From a checkpoint of a small transformer trained on Wikipedia: vocabulary 7685.
MLP neurons of a small language model. Each row is named by its layer, matrix (gate and up: input weights) and neuron, and shows model dimensions 48-239. Each number is 128 + 32 x the weight over its row's rms, rounded and kept within 0 to 255. Numbers have three digits each. A neuron's up and down rows have the sign that makes its largest values positive.
After each neuron's rows, "fires in" lists the words (lower case) most often at its 100 highest values on Wikipedia text that the model never trained on.

L7.gate696:142135124121084159137136114165045101107139196180099168143161093093153091157132113130112129121171160159129167123099138140114129142162156141139152108102099107128113078095106156083114192152073086152123130067129168149166173182164127160132103118148160106126147187210090140093144120121112102120126120083076128119079101178117126126195148115111112158113120134118173162125124149151103110166155103098115137106186115145173074159126111104137170117128148113142146095158164160136119192132161086115102086161193108130141121131122040090125171179093153108141126193121087144120092159137139139127
L7.up696:082180151072100144087090086136091139130093141177108123097195154084150100056089164115140152097159168103147113166163110118134165122131112156151121115090055098155117067177140089119119092118088139156116182160132116177107200174131127118103071146152154114149162124147091140117100163175079094167140144143071168123088091153114113112144104100107113117083163136153106132137095172090101121107120054107151050136122131154197123121163099141151155195105127088063123076151125113186162126099141038168135122157112057092176194113152156140129131108122121078110114121143082189084098124150134144176
fires in: "he", "it", "they", "she", "will"

L9.gate487:132060106117177099133147220143188102148112091116136093091174161184125157133137093163094132159100134125144096093084123109175173121149117157178063092140100146128094110108097028134149083181100205087110094136128154150187144135156103110124160101138067156110120124139130102124137147178144111162097168167157117111157170091147094084062132106121146132134073097128127182141141107083126182140088134104128169114130122126147120171183157091118081075179138131113083110125127122120114153106122146118163116173150102137121189080127128051167188087173132177084161120135070143135104086154132135167
L9.up487:143147133156143142154138201159188109109189060114159124124019085176139100171185132130121159135145102119074107100117184101103188110119148076076120135115211125135145112122120121133114212121135120138097147159132124112162122129137093141129176114102069155095148110104072163152163108110196145079113112121117155090074127162089155112142119167136050123077090179115103109125199146168119153069140101110097133180143077132030156091122088185057151133146157126091139112144116098135154130104133109146134094132119146163153172082168108160131101150157087149100154096125112198126124045152116173209
fires in: "the", "as", "a", "s", "appointed"

L5.gate709:106125131116083187101167157166069112107070113116094068119093121130134173052105135153152119114079204105156079118158116065140182072119100147169135164181142085101106188119117126135133121113162087127171126117167138131048109177180162105140118120198125117071141079110152125092119151140084134130090118159126154144137132101161125146178140190125123047155089128062109140109087072121123109136137128140085112106147100120128127091179173116094144106076132119126190103171111106151127127127186114173157146084073092157120173170138125179122166123075111181118068151114108093120123182115100163193
L5.up709:079131123151172115135080102094127100087062128134107134182121126146103176093168165129136120203128166158169136136100210140111138067184135117140160136162098170154112108132149135158180160128087116094111192109178146128088124163081097163124120083092146148072124090125107085134115149154122083161139123181120124083080128105137112116115063181107130059158163151175072161154133182067182156116112184164095122088141121138040130072142111109066107126051128132104177164071093123125101057125110137167147144160139082129154164136109122121139128077151149137137190106031144144138111085070085138162
fires in: "to"

L9.gate744:104121150171130157151121143117092125099115182094158100132126059128152121145113117134155073112107142152116148145140123099150058123128135111136172078154145144136155138134149112136126088184171161140122103120125094117124222112103136152113172164154105144066140178076129161143174168120067128155116187093166095169115135128127150106143139175104111109064145115092149122055171123126182154187224094059084152138098130139115123110084150154121107090122165203164158083144188107160133170099143162155119083159125104125177114182155120115106104090115104150116125059166168136136159091101127133061
L9.up744:116125128162166129085093142147147140092100157091144157117157119172114102105086118141175128099086157196090133103166104184154043113155126092126061153114174144134110096126162128153167070196155146161147124114070130152130175081129115131063146131105133137121109098135120144098130091166140136128091098105141191139109140099195096119153073221125161188076135094123129106110125092139133144137139070122095143106090177132137049138169116118165112121127129147158144047142154178109110190149131171122050128154086175123148154162141132161093074131161137140166145139125146165162133092114095160067
fires in: "was", "been", "being", "be", "is"

L2.gate7:131118191142166140131154124132078136157111149180157111201165187152154192175153085174180162195182146094085100168121103120144124152112098149091137110122144136086125141109112156118142137073142188132063105163136174116127114101097118124140122122133149144181115174075116126190151095185122101151113121048086176149206170137128153105105124160138141133175059148123100188130151118104112171119147087188077144129150095160097089066124094137102142139107156111137106090134136158088092104156088136094139151085140135095149127113147094125156177196114102154154103157150186154099127134152117099176
L2.up7:113095146117118103139082129166125193098108114164107101146173147185135151129086099104175077178172153188107153125139179139088113182120079150165168109122174137110138146129097130093135107110108171077085134196124177078108091162139141131106090162112148139150117137109149179212099121198137120163099075076157143142200098112170162153195101165103155142102103161125138206132139145129159117090133110163143121164146133120101089113131108148123176101142188118142146158087197141113126097158158115077144130086145159123152177054137124164169155157123152102121077190126079098181108184163155156098
fires in: "first", "back", "only", "best", "well", "last"

L3.gate709:105119080188123165102105110142105104119144068112138138155111148108089101125118104062071093118177129105108127080095111152137096178085113153134163139130099144167116095094147133106134142127097121078107049088117166159152148112102137148153073172178152118127098114160152124165164085146157128097157118163126162166150128112115106127151147109125146224115122140080125112165144130157123104107101121056118178153093044145118160139149086106150146141090142131183166171091105158150085101192112184047135110101146102176116123185130123148083129135072093111152138189201133070117104141093132094107
L3.up709:068151113086123136143126074107088099109100139175117143150070116170075172072173180074160100148149128100138095099149143105139121128120181102121148122111124139109171128113177146161095155153181133082032121106102134102100125084135070169104172102132153094123085052131097155147094132131141166091121132150175153125111138129081157129067133158113141139145105121166141093115143124147140184128144104126141100096093142138207138135139093080107105137022124091141110170100149112137090125087171131109119128097113174133142133123122068094100190165096062109087103208130157059145132100119142126107
fires in: "has", "had", "have", "carried"

L9.gate785:094124166130134144063177100086079103122104089107143120172094113150144111125057125107181148165164175061129157112125159134133165108092157122120145176148168138120062123099092150107108140138192103104121140114191066159154150137093096173151082122150080116118146131125131202106109092177107152111107098136113131062109162140077139139125149121063123135131099151080134131138141112117147128168142152084182105113155126164139113148128149167146146143133127069128202103139136077137090106147181116108119160089106140122096149052192168142071158197096111144074167133175056142131148163182167083117
L9.up785:141155203122216143092113118187080124146131118129099097119161111143140134139089141135144109172152100141112170134170159127112119136110215147101154098141167088105096162151101140087121108175154119138131079129161139158165170075079124100185140120129057120144127156166132070087076216181096126142157082173088143167148123126159097143112152098156139146102138148117111140122109108090151180080090218107145091160119151126113084150169106166097161097137102155072141102191107107130131167104159130104142137099131081125149117132102128088118196184063131155114146147110072102134068114132137160149
fires in: "would", "not", "to", "will", "could"

L9.gate486:055084163099143151130141088144143162175127114072151118109121169155118237089145146142122173107164133111116145123134186099160124108154116154112155147108145138158087161130137149133069168120150176122147112134190115175141127111107134162159148065124093074112131156133159108103126141153151087127148120100159174130074098176151140128142130099178167116090125157122092128168113112124108173132150156108109161120125104108136092153144180164103128143157127098161105095099059106067081200175137122114151098140153057118159099127175116126139164123117064144134136181131132128093114165139131173171
L9.up486:098156162119113103063085135122078090172120143170159128145092166146179157120135090087104109095104175141099154097125131138153132183157102147143170141154151121099120152091111181137094163091163139118187127127179129124181140108133150122169158104084105077114135111176166160101078133136158102165134141084100096125049177144124117147191089142086140145154120143151137171105153100131107199165144110147158123194144104087163096114122146129112164174089105128198141115108031156127105104135165143075081100121158157151126179076133107136208133144194106145105140129162109124097173112090107138131
fires in: "the", "s", "his", "no", "her", "any"

L10.gate801:131135103091105177146054142170089159071116129203161148143147179161137132187164154093172111156110124124116093090067126109140176147127202101134150121100071102136088173064139132106124118125140141146120115126132146129156095131080111130158122053139142135182064146162106114122082142044169117118190162144162152127189156084123158136108164107089122217139080154130171109131136131184172082088152129123116086115126085158078101129106142088108098098116110127127124080119089152209128107115075147146127173150108144103129133179116143130088119131105154215144105115154052139123154137123131118162
L10.up801:130116118156123140090134056162113088104112128138155181090123126101161122116137105168175107103079118096124148134154096149171175045098115107127111126029155107153181087092135152158145141113114110092117139125151123089087135129098077152154136191100132154101151145176120131149136135114054103148146113138078148139145084150112088083134132154178170182113087130095163081133115087126121128162110113115153146160145126090115093155133127083069105127161130167094070097168054148147061099150138123099122135113094075119149104031167165112081153126143098128101086080121110089126125162133140111058
fires in: "the", "a", "of", "by", "from", "his"

L9.gate377:120070090124103106155132119092109127124093107091104131045129121130167102169167152061149169145127138114089178148099115108171163172101091111126119169134145130087120163140163132127130117165091173122112145118112141093131145177123151117141204200133109209165204100141153109132074136126109187124104136120173127086094159094130090140121111106108131130078173136187136162113134093065159120200089117130113106139098152181213118202109150102132094128141191123077219118083117205109100143148163150141127110157170152134101111162166096101085154095109121151115182103132163155161199104159119135120
L9.up377:138154138145080136167165063090112058130115090149097150095090120107117148138127125078161072134112166092114178144167136132107202107170187149143122161125144097146064084127109172134144203083171193085123134112083142116129159159120193179099151172145151169118120069153165108160118171182155197115100115033156139117034126126146163134098129105149073134086183151115105135136168061132188131078145169118133135132121144132076104102129091109150094115212149097166089166117123110121095095106129142107121100139167132115140141122160185132108173085144111163141166119089142133051190069077117146107
fires in: "as"

L9.gate176:102186128106109119084160129142094150171087098097108137145130150167134133140034127064138135142110173115109150161125136099089097167110141095145142146101150132106126143129143004152167110092111130080107125139158088130087109161190107068112088157129096164113081119132114113070084143205091155137109121124144132139148101103102148094090147124142156111101158069194123113102127163194139173119102148065091112139120082108137133091103142132111134087088161160089105162084150123185116113118116101139116172110121162128142105157112112103161163207109093173084115109120113146088047151126118106089
L9.up176:203131142138154089137109141127091146140115122140106149127136169129139170165144109138092135185135163130101103131111135124168161172076097101075129137149072175111100154121102089117113150102122100142094100173131162091149101160143079099162097141127115098097122144115059101122162174187136126167149159137154089154128128079115101065130113161101130180101137150137072151106087150162113109127104137136183132210127140173113119058110128096166144127089133166101109192170059144159128106135183159074128109156223120177129123113134123110139090125108179120121193073087128144087164176128139137109
fires in: "and", "began", "started", "to", "continued", "with"

L9.gate326:151078143077175179153099112125095126091121083160135090092048139132169160170118140127109139150152182076153136134125089100097067166164114077175091111116096079086123131123151120167110163037117119128180110106113118089102153127171185088162156137118179084125118109153154115091176135091167089095114142144175120188119153121163119083119127120155043176151064147173181100166107080102141112161123122153159125189098113053091138160159156127101165170146169159105116092132077139127113120141098131165155166116101124099089120098150128092135180107118122119085166098169202150159070118122128160113
L9.up326:127151125116154116143104135138104094143130188108113119172072127095155126225141176150062089152112137103115143122072120187079135104192144135123058168159096099092084107096129122152166177070110146137089092131179093137127171159185115092128139104146160137083076157204124125149081172130121164089104146153114092163144148121132128112126144100220117202102095163157143092129198157114150171214113110136183130148169171109111152122131099167187198136147149201108107129114137186065145134082098117174157148167107110119165133121108154144179145207084103105110076089114130120118111144146143139128
fires in: "the", "his", "their", "her"

L7.gate156:129093181140214139181091071161170158133155066156111140162155127129146142125128159125150066122074137122148203122156120149118087100146132165099176149102132122104078083120169112148114129140080109090176096137131150164154100080096120186128150130145157136106150117152111090108083130124163112140124127086113111148110117130166111132147079169097077114140110143058127119083170085086130126214138114104129140090104119082043129116143127154153134109101107087113104055112121161088201152172138141162091080156136175113111117092068082114065130104168149160062175142149114088158155151125123161108
L7.up156:157099076102121067149105096108142131107097119112118164186119196076161160137189150124176103173167116095140062160168145083112148145175104112158059143141090116106123095166190153164094163181123180153147132111159109148067166079175201116118131181044158115142126122136148118120154191153138100145118144124102138166093107164097130107132141131122099160094142121150142110085121126151139145187140129118120173131121115156076087163125116112143062101150125120118094152111185137145082067123103158162155136093135149065097094116117103095099076131061077104139126119120130108108152190152105115079
fires in: "which", "who", "two", "thirty", "both"

L9.gate123:126107123155197148124135130135208130168098139156199107121176124152125179140147127152199159146159147095145137084115207129084158179122084082136091142124079154141101101181173124112148145090149115079147131082132103130113128136194119109170106096049098111147158155161124115120125150118133127141134132118110152131091097167172119133165134050137121121146104176129142117098159107166080204156174149099177120080147135114123140156134154158114157140153131060110125195142178151087117131152180135159180121169147148116129134090133179104146119150151073101125128158102131104095149082189146128086
L9.up123:145157124133151134089127114111151129220130144122151111158177129108128115073169134109100143123137097119142083125082119128110118146146062123124116149138143125146131106159168156162171131123132097161149139182110135149165109095161119123149178115138100116125176103141138153141164140131095118074153102124161116126152154146151107122118135132098105107100138096122171150146128162162134096118125137060117157048114137140047194162158137184134174145151090101111103108116157105185152183166135107119162114124097172112102069129172169112081192152064155100156118130123128073084118108165156156116
fires in: "there", "it", "what", "i", "you"

L7.gate70:129121107121078155094093134213110096160102090130058083136128100147108080093169151130118131160162147146101149094110097151103145149143179148149170170178147122150153126162159142151105174161163161085065145147120139126140151137082096101174122122165083100136182176109105119085185167084121112119065128104123134109131107142134094114098164127110106127113110163135118158099137128204142118163136097088107156107138139142148153113164093086135052101141160165118160088170144104109103108092134131036131108186099093148118148142106103111096159123164082145101162111184018152067174132136180096120
L7.up70:120075085119155100148122180102135064152175122099115109176146102148055108167155146144097145127142128112109048186138130150118163110130104140135193164166125188119084114113103094076125178073124136102134073108128109140087124186193073114080153127118080080107148140084088118142132106206120180165183144123142150129153142084120206136172139078143173150132134126090118118154116180086143099143139127212103090149158105127121121075123078084146112090103113093152174151145120161134121113152138111160141123109120148148114130132137092175162179121068116152097142113122119142093130115104096182102
fires in: "with", "and", "to", "or", "an"

L7.gate222:151087091095201138152142147163152151095140127194145104096149150187127109166135100163108132151146121125038124169129138125147128147155152173135149139071137120135100077135091092175045156068167063115120153141085151154108173161127208067180067073099176097161113157125146173105133094090118107120077135094101072188139104099116098113162157101131148173084199075131178138100115090170155178142188107172080124129143091100146115100132099064092135116150099122119104126099149138095130097092132164147130102192102133105134131133131089108133146093153134145117104159162082101100105154145121125115
L7.up222:122085184120130139170140112101120114130120133148109152093150163123154082153149108142133067125147086089082148151168158154116113149104183170124169135061140092157120097091063077124073138103127124127103159183080113111092181170107208145142118091091156091148109129129127148114080183108138147125069182051158082214168059134133132147117130128154153162100159095132131133120111122148104164176164088092141160095153160116199141061108118116151150081122089116110133123099182131091116084063165153123129139186105099122098132160117133102099143105114141137119152166133129190130112177168116147150
fires in: "she", "when", "before", "they"

L7.gate155:189164113112093142143117103126131129148114089137159115143146155153159151199124175100100114098159055109074136154090150179153118140154147153143080195145135089113130118137154192098163171181098153078140165162137146124088107115135159166163178116171102175118087156149118089155133151162150132098155145092104095131119141103119156122127073091059140093083185076079120120123155175125138120110127144137160167091112117066127129130124143120173100140094098074139189101133070164120104158128115083192069160123189087136149176130094156142155129170122066140155149094103152144140070129174154103082
L7.up155:138103164091121090116095147117104105106147153136100131173105133121154153145100137111189156105184129186163153106166138117054113120173077125131115132182108100138121109132124093124112190129115104105148108155102149143165091076172118133133154169162162118100110118168136104112170132157159161085157133108128117147127148137130102097189063148113131134127134113101139141101095154189143121176182086118221121059184157122102086148144137129123155108166165146146133145107152131109093132126129142115181136142094136106100177086152160068120125170121091116098212145112111122150136165212135086124
fires in: "which", "there", "who", "these"

L3.gate181:139099094119146194099133117117137189131154138124114130096102146120164099133142143168146106125134092152105084111105223095125143117117151136151120063102085095138163069120161153141121064129144160130113067104135103120089083125150123121156203164228124065111128088115117178156141153095176069150125123083115110160097116157155129148082093110149114126085146140137131119123134104147113072083155175124179139151083065083124116127178182119123061177114122112104162117132138132078106112143145102130166123186104065129146130111092088074087079145109113097121147101138211167203137168179157123138
L3.up181:143156140136113118083090169128070145137119131131061147144111127151165096150184085098117138093130110093076149125102134134143133139146152086123123107152137060113137131127154121091071150097099187122126125130152114115108116163094091147121089138133082100102113079155147145145138204169170109158131108092137089145084020184120150123096131159120167108146147127124150062151107111111114086142121128142103169164100057068129072159094118092108108154143178139185119148122094139128101102162184172156138129139155080131141121203121094109077124140100132114124161104159112159104097135119144156131
fires in: "its", "his", "their", "your"

L10.gate775:071144189117161138169131122162083095128107160125172117157119153107111120141106134148154121107128122150156154109165117116136133086115122138100108134109165098170142146209138157115113149211134122138154099098087031104155112103084145091118084137146102057119172126135155092199141146174082130138169170098084122117102149138106116110123171137118121114080091163172135153189181098149062108174144112080116137123150151128178123110183101108139140072122171073182066089060079150125092088121150128116152166096171143159131144143062167127158161159132076088141164102095109087120177138140154110112
L10.up775:081137179149110128115142149145100144170148160134125116049109110129160080056184151166090119092140104130150061119093176093154133168152150126122142108075135120093123123154120116087168144126130177081091177101180127153168145109036113164172145136091135113151147140134148152158099109170235163209162132087126107172145118105187130117119124117133105156144137084197105144172194175125075134102078105143138110159140140151213112109151122127157128127125119133121188132120108113129134094138079074139126056120094111177076137061155133078130104110075203119067123100075055199130071127079148155116
fires in: "january", "march", "october", "may"

L10.gate396:165145112095162111127158125142163141147171111120110114125087158069132151118118214114095130127092140145165059054078089205102108095088178133126088152172199176128166133136107113132080092121157179106106157076142117171190169178102117137138168138109096159122120097098113103152099124133158138145085094120125134148178177138098100120144139098152149161137142147101065132124133144090059110152147128165116137073140115052119153169081155123145138062167182077087150098132131132143113149131178078181106123119180156125179133125083123144137118110148112079097140125133067115168117127154077147189
L10.up396:091146115117145135127126152118122128148158065165081105145122116108135107134138103142149106166142079116176107122156177163138149124126136093109106138124123108123110083158156049114146064150098126140128117115124104133132152216165139143150129118091096150145134132148149161122167116115149155142144157145082118182086095191202071155155189061109129138158118116146073043172167070121108182127160140101142170118115134079146177101143077142084179093070136121112127162137049114150140068117167133143114067104164124179114083148122096115200134147119165144146091223126111150113144146148144105166
fires in: "a"

L7.gate387:157150091070080099130181166135157066084118118126073135143120188093129140099135100135123100090172157116128064101090132137129170117168087064193141163138178129127123157147117146164148129139132134110145130128169040170124136126077125161159154138099156092108142140131179163198200210121128130116140104093111136103186132130086147154069122131154127154085092136141166145157137110170161090153109121131122188149060129092167073106130204086115125114140171162139109103159139080157123125109132105106161151163118139157173097097157091136163148179083146095082127142146120067129144107152110107163
L7.up387:103140118129111161170165155091122146161126085090090191134119161125091128076111123137193128108102182077104093131169156102140186132142083183101139125133094106143163189119147106145149128098099149123055150114146148102137064133086113116101141105095102099071083087151091172143173157186128131138159123175131092097110148185064183124129120106156150109127119124164139126116183105117155105086149156178152131134150158104198108116157133158054175150080091144145102134178142165163101124120114113085148141125102139112157118121075098106176152090106106100138098152110156101127175152128148152140
fires in: "a", "your", "improve", "reaching", "early"

L9.gate27:098138159111198120154104178113124127151124164111074109225121113103141159092087130152106132136108169154131082141102138111134118121129111098165116151098132147091063107147126141154118112120162176134171155135171117087081050156169115146123100104048085162135158126096155108128077087168123067102081218143164201101179128119133137135113126118045103083135162151117153119123204124086165106158089133093097119151180080109096114153123084062117162113126137173174116138142128148155108169138129170164104190157130131093102069106086108116148194163150139177147084103184125121160100122097149114164
L9.up27:112122176164127087088168123080091164093129133146131107161158109165114087143145123128153093158144152109100174182139155112210181154086098111137160105179157120091143139103095141132120128120168135159155204146132123171193101188149149105137128150082159238159138195137160112100166095141131068142146193133097117159158168142134097133178089104162153117152142135127156118108130080132144108135103202160196158087103170135132087145124098099166116086089128149143183190096196121061116090108157103163155143103124145121089121124073149141099134086099117120128128148121126121115099127107122128097
fires in: "i", "not", "you", "t", "s", "to"

L10.gate43:145165105131165140115133133101116090095171097162157154050140135159154123154148147066148174136130123117110199114088184074173129116096154177059176202143141169101116135106111141147144127134134127191096234098152113182132152071139120106145116113178117090110171154114132136092135118076133112176151134123169204197145167115134126163100093143112146095134112118103152156081123160108169154136154136148088165194145075137111178155067110140130109171105121174133152194148113111153130083092141164124084082168124151100127154171137121145109068149098117203154110128162133115108128138127069084144
L10.up43:076126134165147128088096140141088144065137135188142098100140143075125154087081167106142066146080099157068121176147100080127164090109140112134111102103168138168143158145084087118135166173075099104120154071143141103175107045127082169089113118190104140106124139122069109198100130154120140161160113158133200123109092130098114115144118158118122166144103171164080052121089121088086071160112136129200147113096104072121101158124122134074095067141129134125083096141127081129152144112061114156165068159129164154154131093233078159165141138121103141104139169123157115157100134093121096107
fires in: "of", "are", "the", "were", "is", "was"

L3.gate613:123107167156121118171134109129098123134113136181131137150109171130164122166134133099135142133135075151137153135091119155153201096115053178068130087138131139112173093071195061134055049136152120140129152120133125134072118136124148090079122136124142111139116129045192028161063118151186115087139156135144143094144093186147116117195141096135162134108080146164109116154126108148117132123127127112175145169120157166123167136154118123079080100134158135148069118191126183065110197107106148171154170085168128150121107130103114115169151147102194138152144208142097129137146128144156109098
L3.up613:104131145192153066114134101149144150132130100155142104156185130067165074103125181173153112110153116102154092137147098112137108151098130122037119150090121131077134089107113172092144071103078119109136087101113129078127186133087116138079160102192176096086109133111103106164126068133169128178162104142133150117096135137097152135164100095120121155103115053159110129109170084082103058132063126130135069120101098155135120166166120102163078096192107133180103116084112134127131095129108117131146124109104098121134149157135137112109162178168118144102145132131167190098148064153146172087
fires in: "october", "september", "july", "march", "years", "january"

L5.gate595:064143185157118154163135087130120065136156113091217124119107110143145139143121062138099122056107103123089137128123159133046146176074131155128098179165142112132080132111171105174148143110111132147121126120111115094168150109131084153110132105138102130081110090146129179135089153090164139117121134136148133114156120138153092142146113094059088104110153124146100088087160160114165105112157152186167154145107060125175121132170119144082182121116123121085123092072093144097151099142144163070095122160109099161186139099115101093118157173094153153100146114048088113136105195138160076117
L5.up595:076148142131144108150147118157101140074149118179144121181097088082103125131088140069143060135100097132065128136136146104156109190142124151072154116159098094170140151080183152163137087176114110146194122162167125176165135106128127093144105181101094137124128131096119156124143074183130157062177167114134059144130113058145105060178131120176156190137129105134149170169115090127148240152118106106110138065144146102128111187110101078132150204131136162120117072061140089102124142078130089188101166108174133097103061172137120091128141129138101103142139080053101128094125110144099141094
fires in: "who", "he", "which", "that"

L7.gate516:204219111081099129109129109099149131121083152103182147119088158192132125068153124115109191156141139137113141079092085112147107124085179112194133126134160092133072137104122170167096164110139107149081140121169108114150101167121141101110135100116159150129154141108188124136151133087137137178132149109176075139091189178106116113137123090107140113124083131137137118063152110157081118138138102127118170137146098049113129134163132104075145145156138179108208076156057152099109126115152133137106105141170115116191116088162140095083172083105175129143123159124138146104156142104159117102
L7.up516:165112116139095139107118110129093063187075113096178140159130137095134146156150168130126178084157114155144143123112142137119085168139115135148141094127153144143077175133069170132103153118082139184139094148139147099129147097102181183064192156058125108141071127086130108152136107102166133156130150118136101212183078109164128148138111194185151117154081135103131146083156111151087127108119086173146136126137132061121186105171101144093147161137093106079129097139094108097149132146063137126113122102158127121109100083127131077136145172174081146119050127185131095097128100090124089119
fires in: "united", "the", "language"

L5.gate616:126121136095106123144131154215085125127166130139158132138156129122093155138156153099116135161142110084114120165100176154080152112109106135141060106105088141112104066138116114141135158094185124092156107096137089129143109148090153143152146101108142136101155078142092057144114128127112112076118136091132086120089128113115086126044114118145103200163069104136086130110182064130164138099159156146109129120067069073104105122125103056134090208123093144094211134128125150160069154104147117117124165110220144093147065160103181158118178112120111130170136111140175144047146130123082177153
L5.up616:137080183088089207160180135102123183176101126138115130168108161097141126110112076152152104123135100151172162107121164154120087137143131095067099101097069086116073139151137127123100200091078112107116132110069150106189119165117119158115131117073133132114098115161124078139133166076165116098105121089031087105103121103191103086103106137181089107138137106144154113124180139160142085172128122099129129130121120147142112138183084111101139156158141089082152110083174122151096087210110134083145084135126220177073067160051140130079172117198134110134120121120104108150107124164154105098
fires in: "that", "which", "who"

L9.gate457:178162122112112202157053097162159133198177087116132079164201100143111179123111144146155133165104150149113128109133154203169079088097179171105129153182095160102176101138160155081104132108195112106112129117192130140175140167095137091152126176152167086145098128123159161167088168119131103080169119125182114151147079184116153117160136149139109166150097151153145147171161168106149208088186082084091119155182154144128182172128171131172107111100163152117082088106133170151106101171153137082148155089125175167102154119088145150139110103136173083201149081086153119096176150109090154096
L9.up457:092124122064072145120154106111178105160145176130164128090130155155137165145094088141137145099160052055125081149148145142093078103176131093159153122178114098079063148163116081130180156091113142173135159126163084161122192064098159166086111140195089135114164141114189106091116205135175185125110161081133096157164132120164141163174168073069149140137183176155118165124140108136143080076138156146145085144164100166183142135126104112103139136085136147167121142117087163092138094124112098135174083169119104099124111103159167121076125104170130102112128200085173186127121100120193116133
fires in: "the", "a", "that", "any", "mid", "early"

L10.gate72:143187139076168131072176111122123161115188190124150123134160155171051134075116157130131139110125151155128152056126147082108168145073145092108143104159142154135177134125092079129094143113108071068159094150153157086117161157087106175101163063170104085120154146128146108123149132143142174134186175096136132128125083128186085114134192130122093134150147175086125100094097148162152129148088119124107101176056088087130052146143101121081110161126125102099132124109143139155144080103186140141191131111215134114072083116148172170130135111121110133124176144147106124129102154074104139157
L10.up72:137108171161123068127159144129151119124101138142146148115150131127156117118193144142157126136090115114093116151084145110126149189120130148131147143072131178112065135110183156129085146153136123065140178130120139135137156078164120116161103064130134132131099189176119090126131151143109135123095122149117122138128109151062149132124075091120144173176114100134095182108115100081129095154076149141174169124154117145141145159163103169035135091207117177065159146167076117155070066137063234139145094198115134212120075084126147129154171112156075140117172114122115117110138135104128106155
fires in: "is", "can", "would", "was", "she", "i"

L3.gate594:113132127103102086100113085130177137131143170131170148133146092120155119139133159161120123164144147136126132151100164176157155169120120116114095185157171163144139168151120133123163096097135138117099066137163134198171106165120184115135132158089164161103117064141143197145102108132173139087069133096093106118121133173109066171101141129143143182078126159105128074137179152144137134110104131194115157150164120127076158103110174113139097121067073148143101077090112125141152158066107145079101187057197181089191132149085124168162141116141137161140166077091145159083138140071130139102
L3.up594:089152179089120168136130135124069104113124117103123137137107148085110138089131173131088130079087100118075091106148140136120102143183107166153108144146172161135141115102124155121169139108085135123123109136140158126158123159149137035116199106146085103149164182169121140066105080156154123128109090154171102089121107144092156159112118156160084118130119112126126110120148128093084102094043171110131140114185094162136092099124206201158115077109099089151144098126123160078093149097141075141170102118158205113169086163130220158162094152161123122119121124154077129143123100125162105155
fires in: "march", "january", "february", "june", "september", "july"

L9.gate135:137148115128162198111126154146094106129131149141140132159182171136162099053126170115101143125146147114099127112120171158132227112156130157160194126113079172117134067127153128061082145164166148090123101106149098171154134138180147150076095121110114116038199103112181190133112137136094126110079105181164164129074145088113153090094162142235134106092126123129095136132149143143118136166107114160112076115105160149136117078182094077157165123105147145127127084183204099164106094117184179150080171114174117156124116122122163118123145146183106149135111113138077122129089181067088093132
L9.up135:093139177079220087143171129122145151067121139141124174164153120153127151088132143142146120101135104179164189127107113165104099133168157099186165157092172160081096105130119124092150142157092174158075155144136137113086100210105186136150141114097148192223120170053095139207104134139189179158105127063098141140116177183117116090130160113130193147087112129086105124131136129121143109151123133109132130122088085110114112135073084092125115170088074123119163137143147114166111141139105144156145126132172127122102187132105103134123146202139133082106142168124151165105146130105168212093
fires in: "not", "to", "began", "were", "failed", "due"

L5.gate649:120187103144130127140116105098186115134074121078053097158109139135120178135161155171189127135105168132093157136099121122047129190129142135151161128087162088091122140195128116103180128127137159103108092127060094117128077119070121156140106127149165132128105086069144089200078172121136079097174128178117140129133089111147063142139116149094169090120158122189129202138124134048164157138090154139162120143078110095084148137135125130104134140126079107101147119094130132177071126134128174095179125170145144161146190124114064116074136083152116127122128104078160101129117100101148180145
L5.up649:108137156146183152150184156125126164107120121122086105091128130190073100133156093130119083144112089141094124137109104077133148083162143175138156109127131168167093124128095137128168141167079104139118106067115101139080169162127165065150106151179147162063160122126104153130128167070130155151127059184173111110114122129129110132073095111142141100117113156134165141132134161099121140065098130149148104119089186088124126132195166159135142111103133171107100126039131145154125186097081140095142138144173098105164121164147124107125080144125169176096148145159116156149118130097138146107
fires in: "with", "0", "men", "des"